Part of a small language model's weights.
Size: 11 layers, width 320, MLP 832 GeGLU, vocabulary 8192, 15.9M parameters.
Training: a variant of Muon for these matrices, 4812 steps.
MLP neurons of a small language model. Each row is named by its layer, matrix (gate and up: input weights) and neuron, and shows model dimensions 192-319. Each number is 128 + 32 x the weight over its row's rms, rounded and kept within 0 to 255. A neuron's up and down rows have the sign that makes its largest values positive.
Before each neuron's rows, "fires in" lists the words (lower case) most often at its 100 highest values on Wikipedia text that the model never trained on.

fires in: "they", "you"
L2.gate115 [108 136 137  86  89  93  57 125 166 142 110 139 123 198 136  42 120 121 152 124  99 184 100 104  84 168 153 138 173 150 133 142 178 104 107 102 167 126 173 162  74 125  85  79 132 144  78 151 131 200 146 150 161  79 141 138 139  99 154 128 183 118 123  95 172 114 100 100 134 191  75 113  69 168 168 152  95  99 116 187 174 126 145 114 130  87 115 181 122 133 137 101 101 135 141  97 156 119 166 162 178 131 156  99 131 124  96 109 150 179 125  36  80 167 157  97 115 118 121 165 108 157 131 125 158  63 170 128]
L2.up115 [121  94 131 131  92  91  55 141 133 115  92 123 167 185 127  26  88 128 114  57 101 160  92 146 183  88 123 168 138 149 174 108 159  88 118 122 108 110 100 151 107 117 128 143 139 139  85 140  81 139 165 159 153 108 149 142 123 119 153 169 161 144 150 141 163 162 128 114 125 172  94 125 109 162 149 118 142 129 125 156 148 113 137 143 139  97  83 155 124 152 143 152 139 118  70  85 166 131 165 166 186 184 139 131 112 193  70 137 105 126 124  73  88 129 174 137 160 117 129 124  92 144 131 153 179  94 119 129]

fires in: "2", "1", "0"
L2.gate610 [122 179 161  81 119 116 155 100 159  96 103 156 175 106 159 142 120 180 122 130 142 142 154 149  64 137 143 161 134 125 130 196  75 125  78 131 144 135 131 142 173 136 131 123  92 155 119 137 169  83 115 199 141 182 116  90 160  64 108  85  96 112 174 116  77 159 125  94 113 141 251 135 184 101  87  99 106 111 114 183 132 141 167 102 111 180 152  53 120 121 100 104 129 124 160 143 175 144 102 102 131 110  76 130 192  54 116 119  99 137 143 110 130 100 161 113  81 158 119 105 128 155 153 115 101 113 122 180]
L2.up610 [100 104 170  82 133 171 141 160 136 166 119 146 151 102  91 108  97 101  97 135 126 183  72 163 103  27  74 126 115  96 111  44 172 113 115 123 108 130 156 126 161 124 155 111 100  88 176 114 122 140 114  97 136 109 163 118 139 170  86 102 170 156 135 130 130  66 106 181 135 190 125 108  89 116 153 116  93 126 147 122 105 170 112 203 114  95  76 137 137 182 163 135  98 163 104 117 101  93  68  95 190 139 163 101 129  87 141 157 138  90 144 148 145 142  93 171 119  77 141 160 132 137 115 155 136 114 128 166]

fires in: "for", "to", "from", "at", "during", "in"
L5.gate224 [ 87 146 137 129 172 184 138 132 162 160 142 132 112 122 111  90  66 118 116  81 105 169 100  88  96 137 158 173 109 170 152 168 145  98 151 134 124 152 140 124 185 132 132 120 160  84 169 114 152 140  84 123 168  91 138 133  88  10 144 136 121 158 197 107 160 104 164 145 118 141 100 103  87 178 179 173 122 127 141 104 148  77 114 104 101 111 141 171  87 108 143 150 147  79 112 107 138 133 156 116 132 117 121  99 123 178 123 111 204 129 147  95 166 153 143  86 121 141 110 148 155 111 137 149 149 134 144 155]
L5.up224 [137 133 113 111 119 116  48  91 165  86 128 117 111 184 111 133 123 146 118 120  99  97 156  87  89 152 129 185 165 124 170  97  94  84 124 118 154 126 133 139 172 114 157  92 136 116 173 127 132 139  73 210 120 120 198  74 102 180 192 112 109 105 139 145 128 109 126  99 176 102  93 137  84 176  95  30 143 124  65 135 131 120 135 166 104  89 117  95 142 155 122  70 178 179  88  72 154 134 166 151 176 113 134 165 119 144 137  84 147 162  77 151 100 138 111 158 105 167 148 160  91  69 133 174 106  86 157 139]

fires in: "not", "and", "t", "but", "they", "also"
L5.gate344 [ 68 102 158  87 158 152 110 135  85 125 147  36 110 166 124  82 111 153  83  82 126 105 117 156 117 158 122 141 112 125 182 139 154 138 253 118 124  96 113 150  95  91 138 140 157 118 140 166 129  72 149 132 155 143 123 112 176  97 121 127 160  78 124 122  98  80 121 100 129 125  90 132 118  84  68 123  92 129 129 118 140 172 146 131 102  48 154 160  35 115 183  67  80 119 139 152 138 154 118 103 108  95 172 119 149 159  76 147 141 173 115  96 149 158  96 134 165  66 100 134 102 185 196 131 152 161  86 141]
L5.up344 [134 110 149 138 124 192 124 206 129 126  83 158 131  92 112  72 164 162 103 165 116 117  90  66 132 118  97 150 118 128 194 165 161 126  91 101 132  64 135 106  74 128  51  78 156  96 130  97 138 188  97 159 111 183 153 161 176 170 105 150 165 167 163 102 175 134 149 133 159 113  89  88 164 174 125 103 166 139  51 101 144 108 116 169 130 146 163 162 108 143 111 123 102 158  93 118 125 138 154 110 145 132 136 170  85 144 110 159 151 126 136 135 113 104 129 144 183  63 134 120 123 140 103  51 196 118 109 119]

fires in: "the", "one", "this", "these", "another", "by"
L2.gate285 [110 155  88 124 157  83 108 126 154 107 142 147 117 163 205 138 143  99 134  92 153 148 133 180  57 112 141 168 111 106 123 134 134 142 160 129 120  98 137 173 108 116 186 112  86 153 153 130 189 117 124  98  83 118 143 222 156  74 188 138 159 148 126 111 158  54  81  94 114  87 163 115  88  98  92 130 138 119 140 136 119 110 196 228 143  92 143  79 120 131 129 104 108  80  85 114 122 116 138 137 111  71 127 160 187  97 128 143 131 115 102 115 106  61 161  67 144 163 186 149 117  65 174 144 145  96 139 183]
L2.up285 [101 160 121  93 120 121 122  96 116 126 133 182 122 155 193 100 187 126 116 114 186 162 112 150  48 153 184 112 164 143 124 126 123 188 132 151 149 134 118 113 167 116 164 108  79 170 184 146 148 100 131 147  79  94 120 148 188 127 151 176 108 137 113  86 171  60 122 109 138 110 151 118 180 121 126 147 173 121 141 103 122  88 125 202 200 119  82 129 161 154 112 150 140 105 143 125 123 132  77 164 152 124 131 158 160  99 134 201 108  42 124 118 123  69 145 103 106  98 152 154 111 141 181 146 171 126 146 153]

fires in: "by", "with", "of", "in", "hearing", "to"
L5.gate575 [117 167 136 136 139 173 128 110  56 137 147 107 117 135 147 119 141 101 179 146 120 128 146 125 162 133 153 125 165 175 173 132 174 134 125 143 115  88 161  88  76 170 123  97 190 106 132 183 124 115 160 172 141 146 145 121 117 162 176 130 136 153 155  74 117 131 123 145 189 169 180 154 103 109 149  79  90 108 184 134 102  97 120 108 117 163 110 168 171 160 135 122  97 100 110 120  94  69 120  87 128 111 134 128 126 157 160 133 106 108 175 131 132 186 134 118 124 144  76 161 135 179  83  46 183 105 171  89]
L5.up575 [137 127 100  97 155 179  89 159 113 172 120 188 157 130 144 118 118 107 113 160 144 120 120  88 134  55 135 109 105 136 121 136  84 156 155 129 112 170 135 141 167 108 172 161 131  99 186 121  78 178 115 121 148 121 124 179 165 122 122 101 153 117  81 124  84 124 134 109 149 134 134  97  60 152  88  99  74 117  96 112 192 107 138 167 146 152 163  64 155 156 158 144 111 175 225  40 162 171  86 130 173 137 116 102 144 106 110 161 126 121 115 173 128 120 138 136 112 147  95  92 163  70 151 120  68 145 105 108]

fires in: "of", "in", "on", "and", "to"
L8.gate646 [134 155  97 118 121 106 138 125 124 151 147 106 150 105 134 111 111 129  88 130 112 171 147 116  72 115 148 172 142  52 125 110 128 124 152 182 164 128 110 126 104 131  67 105  88 134 137 138  74 164  94 167 163  98 137 170 185 147 180 165 122 174 151 112  92 114 102  92 134 127  87  85 138 108 134  85 138 179 181 105 135 132 130 106  37 113  93  88 173 134 140  97 106 140 101 140 144  89 145  92 133 163  84 119 156 103 166 109 169 118  72 178 112 105 201 108 149  93 149 127 138 160 161 114  62  56 166  75]
L8.up646 [121 138 156 108 126 151 144 139 160 113  63 161 143 117 175 132  99 104 177 155 125 104 126 121 140 186 143 105 132 155 133 167 148 135 111 151 159 105 166 151 122 159 129 172 131 103 210 115 161 133 184  86 136  86 149 126 160  80 127 101 152 160 149  68 152 168 111  95 124 151  99 133 137  89 141 176  99 106 113  96 171 154  98  83 115 146 171  90 130 139 156 152  47 129 228  74 122 164 115  95 129 119 169  79 149 151 113 101 150  90  80 118 162 180 121 209 146 133 142 179 125 101 155 133 137 128 136 102]

fires in: "by", "for", "and", "million", "from", "center"
L3.gate419 [137 123 182 157 131 125  90 106 146 103  89 164  75 125 129 117 145 205  83 110 129 122 130  75 111 102 149 162 114 127 137 158 124 116  92  82 174 174 105  53  93  93 121 107 102 166 203  67 139 161 190 153 172 109 152 193 150  60 155 180  88 142 202 138 130 100 127  86 116 165  96 158  77 139 121 143 135 139 113 119  78  82 133 137 131 150 126 148 151 168 124 101 105 114  96 127 168 147 112 128 133  95  92  87 153 103 171 129 145  98 175 121  75 138 135  97 120 192 141 166 126 109 140  73  73 145 107 105]
L3.up419 [154 155 135 185 123 145 125  84  99 113  97 116 143  86 140 110  84 118 125  95 129 161 158 127 108 122 175 107 194 107 174  80 152 167  82 170 113  76 112 115  71 165 125 126 107 135 136  94 178 132 149 131  82 103  80 202 127 104 154 167  97 132 118 177 125 134 163 117 113 127 126 190 118 201 105 190 127 125 136 107  71  77 110 114 133 142 145 103 115 119  93  90 155 144 130 132 169 161 135  84 126 133  54 136 112 159 214 136 171 168 105 129 124 141 182 197  99 161 219 152 121 109 137 156 148 147 122 144]

fires in: "3", "0", "2", "1", "5", "4"
L5.gate154 [160 148 164 159 137 140 141 115 107 205 164 136 135 111 165 107 151 129 129  69 138 143 181 110 157  80  96 143  85 193 120 118 151 141 104 158 105  88  88 107 173  95 163 116  72 116 153 134 185 160 117 153 105 133 159 188 135 152 118 179 129  81 161 136 204 135 152 173  73 115 125 148 176 138 117 189 114 144 182 171 115 170 123 158 130 104 135 115 118 130  83  97 113 170 172  57 113 103 183 102 106 151 110 154 188 168 112 156 126 144 144 106 121 107 110 114 103 152 173 134 160 120  96 141 142 148 166 181]
L5.up154 [ 88 204  90 134 120 161 134  94 225 126 130  89  73 109 151  99 193 131 117  92 120 164 128  92 154  87 131  73 136 117 128 110 139 166  98 188  82 118 182 148 166 138  95 100  88 140 136 166 141 100 157 169  80 193 126 158 140 171 133 137  67 124 142 165 155 155 140 169 185 105 164 123 176 112 136 125 173 139 113  94 142 186 131 134 176  84 135  94 143 116 170 115 115 134 173 151 127 159 168 189 143 133  86 147 145 156 124 157 110  85 135 133 157 114  91 154 126 112 118 114 130 114 165  86  81  96 117 133]

fires in: "0"
L2.gate426 [164 122 143  69 133 152 176  99 143 100  91 175 110 131 117  86 129 161  97 141 150  77 115  85  80 141 179 139  96  90 145 128 145  79 164 142 106  99 118 122 149 110 154  82 120 123 127 135 142 115 162 160 118 151 166  91 140 117  70  62 103 241 110  72 117 110 145 157 119 138 183 122 114  98  83 159 100 145  95 118 133 180 116 199 140 103 163 102 169 125 133 116  47 178 154 179 114 159 144 124 149 160 126 119  49 140 127 152 152 188 139 162 123 154 201 128  87 114 108 164 146 135  70  77 111  96 110  88]
L2.up426 [151 169 132 144 110 168 120 122 173  79 160 160 109 123  85 160 124 121  61 102 108 114  83 113 102 129 107 130  88  81  37 133 104 125 110  87  94 126 142 152 128 123 178 121 144 124 121 108 111 116  57 126 104  85 106 129 164 142 152 131 192  99  82 116  84  87 154 130  93 127 137 120  92 111 108 143 128 123 117 139  97 133 162 106 149 152  84 127  72 146 138  79 146  61 152 114 167 156  87 155 154 147 113 155 100  79  74 106  74 111  97 175 172 174  91 167 134 110  71 112 141 109 123 123 110 194 160 150]

fires in: "an"
L3.gate767 [101 149 166 129  92 120 173 131  91 105 132 130 111 123 144  98 114 120 116  90 112 112  95 156 159 167 172 149  97  76 114 164 100 175  82 146 128  69 147 122  59 194 118 143 133  81 158 176 171 103 115 159  85  72 154 105 172 110 113 161 143 145 154  99 157 103 200 113 134 105 130 116 135 164 102  82  77  88  90 111 142 135 131  88 123 109  83 127 119 139 106  67 162 187 131  78  87 129 191 127 140 175 116 130 155 171  68 142 104 117 126 136 155 123 221 120 142 174 144  85 104 156 134  83 103 119  93 117]
L3.up767 [147 178 122  86 118 104 120 170 107 101 152 132 101  70 163 118 139  93 131 142 115  85  58 130 134 130 139  58 163 124 125 157 106 109 138 122 151  72 177 154  81  95  66 142 208 147 169 145 121 106  94 128  72 116 139 134 166 115 100 178 123  84 168 111 113 113 140  96 138 114 130 103 132 147  64 102 109 139 133 151 175 101 139 150 127  86 106 128 128  94  88  49 161 130  60  69  91 141 171 146 122 161 124 106 164 142 102 135 122 107 180 115 152 127 154  92 129 176 147 121  68 165  90 124  75 141 112 121]

fires in: "0", "1", "w"
L2.gate143 [128  90 182 114 142 155 150  96  86 176  88  83 118 105 107 100  91 155 113 106 120 133 184 119  77  93 152 171 139  83 133 157 133 156 117 111  88 128 134 124 167  83 128  52 145 102 163 118 135 129  93  57  70 149 101  73 104 135 135 140 110 135 139  84 118 111  72 171 154 126 149 208 138 103  81 149 161  97 186 150  76 104 117 166 117 139 123 150 148  64  93 178  96 151 128 163 157 117 120  88 108 102 115 164  94 100 157  46 150  89 139 100 127 170  79 101  96 149 194 132 183  70 132 112 147 112 141 160]
L2.up143 [ 56 139 116 138 104 135 147 138 120 144  97 175 152 114 141 142 159 133 118  87 134 165  90 125 136  95 160 117 178 160 115 142 164 117  83 148 122 145 136 103  90 167 166 118 123 150 174 165  91 137 118 136 138  94 117 117 182 116 128 125 142 169 112  68 102  81 188 119 144 172 161  99 101 118  65 158  77 153  98 131 182 137 192 134 151 104 142 131 169 156 128 117 133 136 143 136 164 153 126 149 113 190 151 112 141 122 126 129  80 126 139 178  82  91  87  99  76  64 164 112 143  72 138  46 136 140 105 132]

fires in: "an", "earth"
L5.gate572 [119 152  85 157 108 120  91 128 171 118  77 128 131 142 139 118 119 138 104 150  92 153  78  96 125 108 147 135 134 118 126 122  79 145 160 108 172 101 137 136  64 128 131 101 116 102 173 181 157  56 104 116 127 124 172 165 160 111 141 120  79 119 159 126  70  73 120 132 112 122  77 185 118 121 113 110  73 149 129 103 154 146  96 145 112 139 108 155 113 134 113  98 171 105  54 106  64 131 141 186 134 168 138  74 114  73 165  84  96 134 100 125 122 151 152 130 178 147 142 135  92 114 115 142 126  92 148 191]
L5.up572 [ 99 182 117  95  98  78 116 100 101 100 105 124 178 152  94  68 145 139 133 133  51 128 134 105 112 112 123 134  81  87 113 167 135 141 168  82 166 115 132 110 139 166 115 155 170 135 138  98 163 118 150  82 144 155  92 107 133 131 108 163  76 132 166 185 140 112  80 107 167 178 186 149 185 134 134 136 160 148 104 188 130 134  90 154 167  68 102 188 127 110 180 110 105 157  89 139  87 133 146  87 168 155  91 107  92 112  68 101 117 104 165  99  72 163 128  75 119 123  78 137 130 160  84 165 114  83  76 196]

fires in: "city", "town"
L2.gate362 [168  91  97 172 101 149 115 155 159 120 112 168 166 139 118  91 118 162 141 119 108 138 133  98 162 140  99 181 133 175 148 130 105 155  58 150 165  58 136 138  97  83 108 130 133 128 110  84 138 143 142 135 112 160 126 163 102 184 118 141 178  79  79 147 129 139 121 128  67  94  65 103 136 126  91  78  88 189 154  80 163  89 117 128 108 113 119 141 148 120 111 128 165 166 144 179 113 112 107 140 100 111 163 149 127 175  94 222  52 109 112  60  69 123 103  86  53 134 184 193 120 108  64 188 108  99  61 132]
L2.up362 [148  87 192 143 143 136 114 118 160  96 133 140 148 125 110 136 141 164  95  86 124 143 108 180 171 159 112 129 124 137 140 145  92 116  88 116 136 125 141 132 121 164 174 123 155 114 114 151 179 154 108 166 127 133 110 136  93 123  89 142 126  68 166 107 151 123 180 104  62 109 163  84  67 114  62  85 145 209 112 139 111  29 163  39  94 132 143  97 159 128 143 144 187 151 131 122 149 170 125 117  78 135 165 157 150 158 153 183  90 100 120 118 107 143  87  96 177 107 164 171 135 102 105 133 104  70 117  76]

fires in: "6", "5", "3", "medicine", "archaeologists", "2"
L3.gate90 [141  41 113  72 117 125 118 163 147 103 136 117  96 114 167 163 112 155 102 120  96 137 171 150 107 151  98 152  90 121 131  95 141  88  56 159 101  84 150 104 134 145 160 137 132 102 159 177  86 102 128 174  81 130 174 168 142 150 139  90 135 114  66  93 167 130 145 131 174 180 213 128 124  85 166 132 108 131 114 205 102 117 138  39 165  18 124  83 103 134  98 136 125 171 117 137 123  60 134 168 138 142 121 111 154 143  77 161 132 178  87 110  85  84 116 157 117 128  92 133 103  84  81 155 159 149 140 103]
L3.up90 [105 156 125 113  76 173  96 135 170 109 111 106 146 140 166  84 103 134 118  91 105 171 177 146 151  59 129  86 109 162  23  99 134 101 112 112 157 180 154 146 139 111 157 127 108 147 175 119 164 179  94 104 125 115 193 177 101 103 169 136 132 157  87 110 174 111  58  73 164 113 166 129 111 128 121 141 126 129  97 124 107 125 121 137 141 135 110 132 134 130  81 121 113 163 112 104 168  82  99  68 128 119 132 133 110  64  44 142 162 137 116 149 103  92  52  60 123 114 186  91  96 107 130  86 105 134 171 157]

fires in: "of", "best", "in", "for"
L5.gate619 [102 134 143 122 144  93  98 108  80 165 115 133 154 132  66 107 109 123 115 129  88  72 125 155 170 172 111 160 171  78 157 124  66  93  92 118 147 121 176 131  93 136 114 106 126 223 116  91 124 112 112 156 134 127 145 130 126 140 205 109  89 169 107 131 136 153 150 123 147 118 127 132 130 106 126 119 156 174 113 139  68 103 177 103 124 183 125 110  96 101 185 144  83 145 115 101 113 100 135 119 144  81 107 111 110 146 133 148 173 111 109  92 123  91 136  98 115 137 119 138 168 125 176 133 200  89 152 130]
L5.up619 [129 163  54 135  75  89 160 168 110 156 110 135 209 141 136  53  97 128 153 173 176  89  80  97 161 128  83 105 144 119  91  88 107 148  97 183 116 124 156  78  84 164 115 107 136 165 144 143 185 154 118 150 120 122  61 138 127 111 154  79 137 124 122 125 160 160 164 167 184 175 142 191 113 129 124 128 144 112 114 110 126 124 123 116  87 147 123 164  96 104 136 134 102 112 149  83 153 179 102 187 154 100  68 139 118 139 166  60 152 124 125  99 153 112 106 154 149 159 161  98  96 148 137 105 191  70 194  72]

fires in: "it", "he", "they", "hearing"
L2.gate73 [ 98 106  80 149 158 144 108 104 137 161 101 124  83 111 151  93 113  94 151 132 182 150 145  89 202 180 117 123 147 190 163 167 172 151 154  39 182 102  85  90 123 141 153 113 135 122 119 171 138 131 111 122 184 164 124 128 106  73 132 164 190 178 152 109 119 121  91 137  87 128 110  91 166 150 193 132 108  74 163 140 121 138 185 116 160 146 158 180 131 140 157 129 155 142 110 156 130 130 119 156 158 109 169 124 104 102 130 149 157  90 129  14  88 114 122 147 113  90  96 116  65 133 188 120 139 133 118 133]
L2.up73 [ 68 134 113 109 128 109 108 171 140  90  98 162 117 123 152  81 132  74 120 113 148 120  73  76 146 164 128  81  88 163 153 179 142 107 144  28 131 117 149 137 103  90 139 128 106 127 106 132 113 132  75  95 129 138  39 143 123 113 114 196 161 172 131 119 145 111  79 136  85 139 125 116 140 107 181 123  81 125 153 131 188 107 157 162 158 110 120 117 139 117 169 111 128 158 130 153 125 136 100 102 125 102 144 125 135 141 126 180 107 136 137  74 170 115 124 168 133 171 133 133 148  95 162  69 116 153 103  85]

fires in: "0", "2", "period", "family", "1", "area"
L2.gate651 [126 134 114 118 127 127 137 146  64 173  75 190  69 136 124 107 141 110 121 125 122 120 154 115 137 158 109 103 128 121 124 138 142  74 136 134 131 120 131 123 161 142  93 116 109  76 115 136  97 139 107 123 158 172 109 133  83 117  66  70 150 110 149 111 151  81 106 167 120  96 150 108 123 123  65 125 142 144 120 143  82 110  96 184  89  89  67  98 145 107 156  99 123 151  92 128 141 154  77 173 111 153 137 132 183 148 149 133  54 134 130  96 124  66 103 117 135 121 104 158 102  83 143 142  68  92 156 140]
L2.up651 [158 152 153 103 144 161 122 130 124 145 115 146 137 150 110  76 178  94 107  79 149 124 178 178 129 104  93  71 152 119 103 136 120 173 148 172 102 122 205 148 154 195 116 109 142 110 162 114 144  98 188 144 181 112  64 133  97 173  96 136  90 115 148 137 127 115  95 133 162 125 124  53  61 161 127  97 142 117  82 129  58 118 121  97  99 134 101 127 180  63 152 163 134 151 120 134 126  96 123 131  91 159 123 176 140 174 156 131 118 178 122  74 107  66 113  66 130 116  92 175 148 111 106 148  86 120 158  96]

fires in: "one", "each", "a", "the"
L2.gate653 [108 145  89 115 147 134 132 161 164 109 146 207 122 128  50  89 153 118 109 147 151 123 148 116 136 154 118 171 130 139 195 112 124 152 152 165 106 121 131 169 177 155 164 143 133 141 165 126 172  57 152  90 158 165 122 101 148 120 199 113 115  73 128 109 163  94  84 114 127 112 188 104 141 117 118 137 144  96 109  97 155 129 123 124 151 104 194  90 135  79  72 123 113 124 170 159 143 105 138 172 141 178 147 156 123  86  85 119 160 185 190 160  93 105 135 121  91 150 139 171 172 124 129 123 125  68 132 163]
L2.up653 [151 102 148 162 151 182 160 114 103  91 149 149 126  90  97 125 110 113 133 150 152 155 118 155 170 180 140 119 151 104 144 155 142 150 183 132 120 115 135  97 167 112 189 123 120 156 206  89 151 108 122 154 114 156  61 118 166 154 140 142 130 116 105 115 154  66 112 137 159  80 132  60 139  95 176 115 102 172 175  73 117 125 124 113 180  80 162 119 116  63 114 159 113 144 152 113 156 135 161  92  96 171  62 177 146 137 125 124 196 160  93 157 125 112  76 122 128 121 171 141 141 148 141 132  83  86 125 134]

fires in: "after", "and", "while", "before", "to"
L8.gate464 [188 130 129 124  80 115 101 126 158 123 145  63 102 122 143  79 127 179 127 129 156 195 142  89 150 124 178 141 135 161 131 133 150  62 164 113 152  86 135 166  65 103 114 120  78 159  85  81 128 154  66 145 117 148 112  54 130 192 117  87  97 132 178 111 188 130 169 105 143  92  82 155 210 143 143 119 139 146 114  70 124  40 130 173  52 142 156 139 112  74 129 143 106  68 113 141 132 146  95 105 131 125 187 113 133  40 165 112 128  96 126  89 168 140  92 139 106  85 161  83 131 166 102 101 103  68 136 126]
L8.up464 [150 108 110 105 113  97 112 186 141 139 154 131 212 105 184 101 161  97 108 138 133 214 149 124 162 139 178 111 118 190 100 128 158 151 147 139 101 138 112 157 104 138 215  75 122 124 121 111 152  83 143 125 109 100 135  81 148 149 127 107 117 122 112  99 126 191 159 121 134 120  42 133 175 123  78 138  99 177  96 140 130 139 153 121 134 143  69 122 126 103 176 136 146 109 114 114 115 129 112 127 141  98 121 130 143 187  89 126  96 112 146 100 179 126 158 142 113 128 146 165 181 186 134 121 143 112 178 140]

fires in: "was", "as", "of", "became", "also"
L8.gate617 [142 111 103 140 124 108 193 129 118 133 140 125  83 107 173 169 164 102 130 146 104 139 155 112 112 124  95 121  45 177 113  74  91 135  94 147 192  85  59 187 110 188 116  87 144 117  95 105 136 145 139  97  66 157 109 180 130 170 148 122 126 126 119  82 109 110  97  88 143 168 156 124  93 100  87 131 120 102 188 117 151 132 153 115 139 146 136  98 135 140  80  86 142  69 121 106 109 123  97 160 146 105 118  78 136  98 113 150 150 152 148 126 159 158 134  69 120 118 137 125 104  96 154 167 139 130 129 112]
L8.up617 [ 93 144 132 186  94 154 171 163 134 208  65 106 127 166 173 135 148 142 138 118 102 103 123 109 117 133 141 142 156 125  80 139 130 146 128 190 107  33 134 166 133  92 111  98 129 130 107  67 155 162 132 119 108 119 123  82 121 127 118  83 170 181 171 138 147 158 118 133 137 172  85 128 158 134 163  84 140 136 171  82 148 108 189 132 113 150 107 146 131 142 149 122 147  92 163 131 148 165 137 144 178  66 101 128 168  89 150 133  46 152 115 203  87 122  80  99 123 140 144 147 143 173 107  63  99  69 156 119]

fires in: "an", "he", "they", "a"
L2.gate594 [133 107 199  66 151 101 119 161  94 120  93 121  99 192 118 116  75 134 164 125 179 175 108 126 176 153 110 144 171  90 134 114  57  96 103 112 156  70 148 129 161 128 145 132  49 139 166 211 109 120 158 123  76  93 174 155 166 131 157 149 102 138 117 135 141  96 111 137 117 135 133 127 184 181 143 143 102 149 114 170  88  70  99 175 128  99 136 142 118 117  79 117 141 178  93 114 142  59 138  86 159 136 132 125 157 149 107  97 114  77 102  91 130 131 146 147 163 178 197 171 161 127 171 105 124 169 169  80]
L2.up594 [108 163 125 137 133 152 100 126 121 112 123 125 105  88 141 112 158 158 118 133  73 123  86 123 166 128 179  89 136 116 169 198 149  96 165  56  98 183 137 112 145 156 117 158 115 146 134 133 119  76 148 119 168 176 122 151 140 148 147 144 105 148  96 152  66 115 192  67 144 121 133 113 145 128 140  59  56 138 142 135 131 132 181 145 180 125 106 125 134 124 136 148 166 150 123 162 152 108 106 139 146 163  86 153 185 115 146 129 185 116 120 132  77  68 142 173 108 150 163  78 195  95  85 139 128 138 153 142]

fires in: "of", "the", "to", "earth", "a", "for"
L5.gate319 [112 102 155 136 141 146 147 146 162 159 143 109 132 123  97  47 173 167 164 135  74  69  97 171 139 145 187 126 134 141 147 248 136 163 140 208 102 126 169 164 110 150 123 127 127 117 194 100 152  83 133 108  83 131 110 120 137  93 106 163 165 139 154 151 117 129 146 126 100  98  90 108 100  86 143  96 123 119  76 122 183 139 159 124 111 101 100 101 102  99 150 191  87 128 139 116  85 128 174 105 182 190 168 112 134 101 150 160 138 111  69 161 161  70 112 105 234 101  95 137 120 137 112  96  80 110 183 161]
L5.up319 [157 150 173 215 123 165 144 115 125 136 144 171 171 181 150 146 167 124 124 107  71 181 121 103 143 159 103 104  71 151 123  92 142 159 164 113 148 173 216 145 166 131  86  84 158 102 101 139 147 148 179 177 121  97 103  92 131 113 180 136 146 134 100 164 101 174 182  83 132 123  90 151 107 142 112  66 121 130 153 117 162 192 175 137  94 149 134 103 160 105 148 113  96  96 166  95 116 134  95  72 139 172 130  96 117 164  89 148 156 155 134 198 120 154 138 163 176  99 170 147 105 103 161 139 124 108 121 126]

fires in: "of", "in", "under", "to", "on", "above"
L8.gate72 [150 151  88 178 125 144 135 223 109 101 189 140 175  81 106  91 144 150 210 102 175 142 119 161 104 127 102 168  82 159 115  91 107 175 140 172 125 205 149 118 126 157 148  75  82 183 125  97 176  71 127 128 138 126 140 165 159  91 149 125 141 136 185  88 175  67 126 163 114 120  90 131 112  74  96 163  97 137  94 157 173 120  56 151 105 107 112 108  95 138 207  88 138 100 104 117 173  86 162 102  57 130  85 124 170 177  90  90 195  77 127 104  87  89 119 191 153 118 136 175  96 118 155 146 106  99  66 113]
L8.up72 [173 166 108 131 134 135 119  97 144 166 114 128 155 145 102 135 110 173 154  79 223 105  58  92 119  87 156 116 118 107 171 152 173 195 118 121 113 160  60 105 110  87 111 122 158 167 113 138 150 139  74 147 124 105 145 133 114 150 118 164  31 153 170 119 142 169 160  87 151 154  43 155  92 107 139 133 115 149 128 154 151 115 161 112  96 120 100 165 128  91 143 116 151 146 130  72 129 143 101 136  92  87 123  94 198 127 107  94 151 140 125 133 138 160 150 141  94 169 115 122 158 133  82  67 155 140 158 128]

fires in: "0", "no", "500", "at", "100"
L2.gate137 [ 95 165 200 175 122 165 158 165 104 153 119 137  82 168 226 162 137 134 134 118 116  99 147  91  95 148 157  79 149 121 115 167 140 162 134 148 169 132  98  57  59 171 157 150  98 157 176 141 163 185 153 133 107 139 242  81 106 122  73 137 103  90 139 110 142 164 124 110 113 158 160 103 167 165 136  85  99 165 162 150 155 124 140 118 147  89  99 167 142 108 173 140 143 152 138  87 151  77  79  93 119 110 130 161 157 131 128  70 163 109 103  90 129 111  95 147 149 188 111  88 125 149 115 120  78 158 123 178]
L2.up137 [135 100 201 110 117 104 137 138  94  90  84 112 137  46 159 154 136  78 102 102 104 129 132 160 105 138 150 171 129 123 107  77 141  92 146  90 134  74  67 121 145 195 131 133 139 169 141 134 156 164 129 162 151 126 138 127 156  80 126  93 114 101 141  75 116 118 108 119  68 109 133 117  70  92 136  97 125  82 150 164 169 139 141 174  63 115  94  88 133 151  67 173 109 117 186 126  77 120 125 123  94 174 152 105  83 131 184 164 111 111 145  80 171 156 110 166 131 106 152 105 158 206 117 138 158 141 134 120]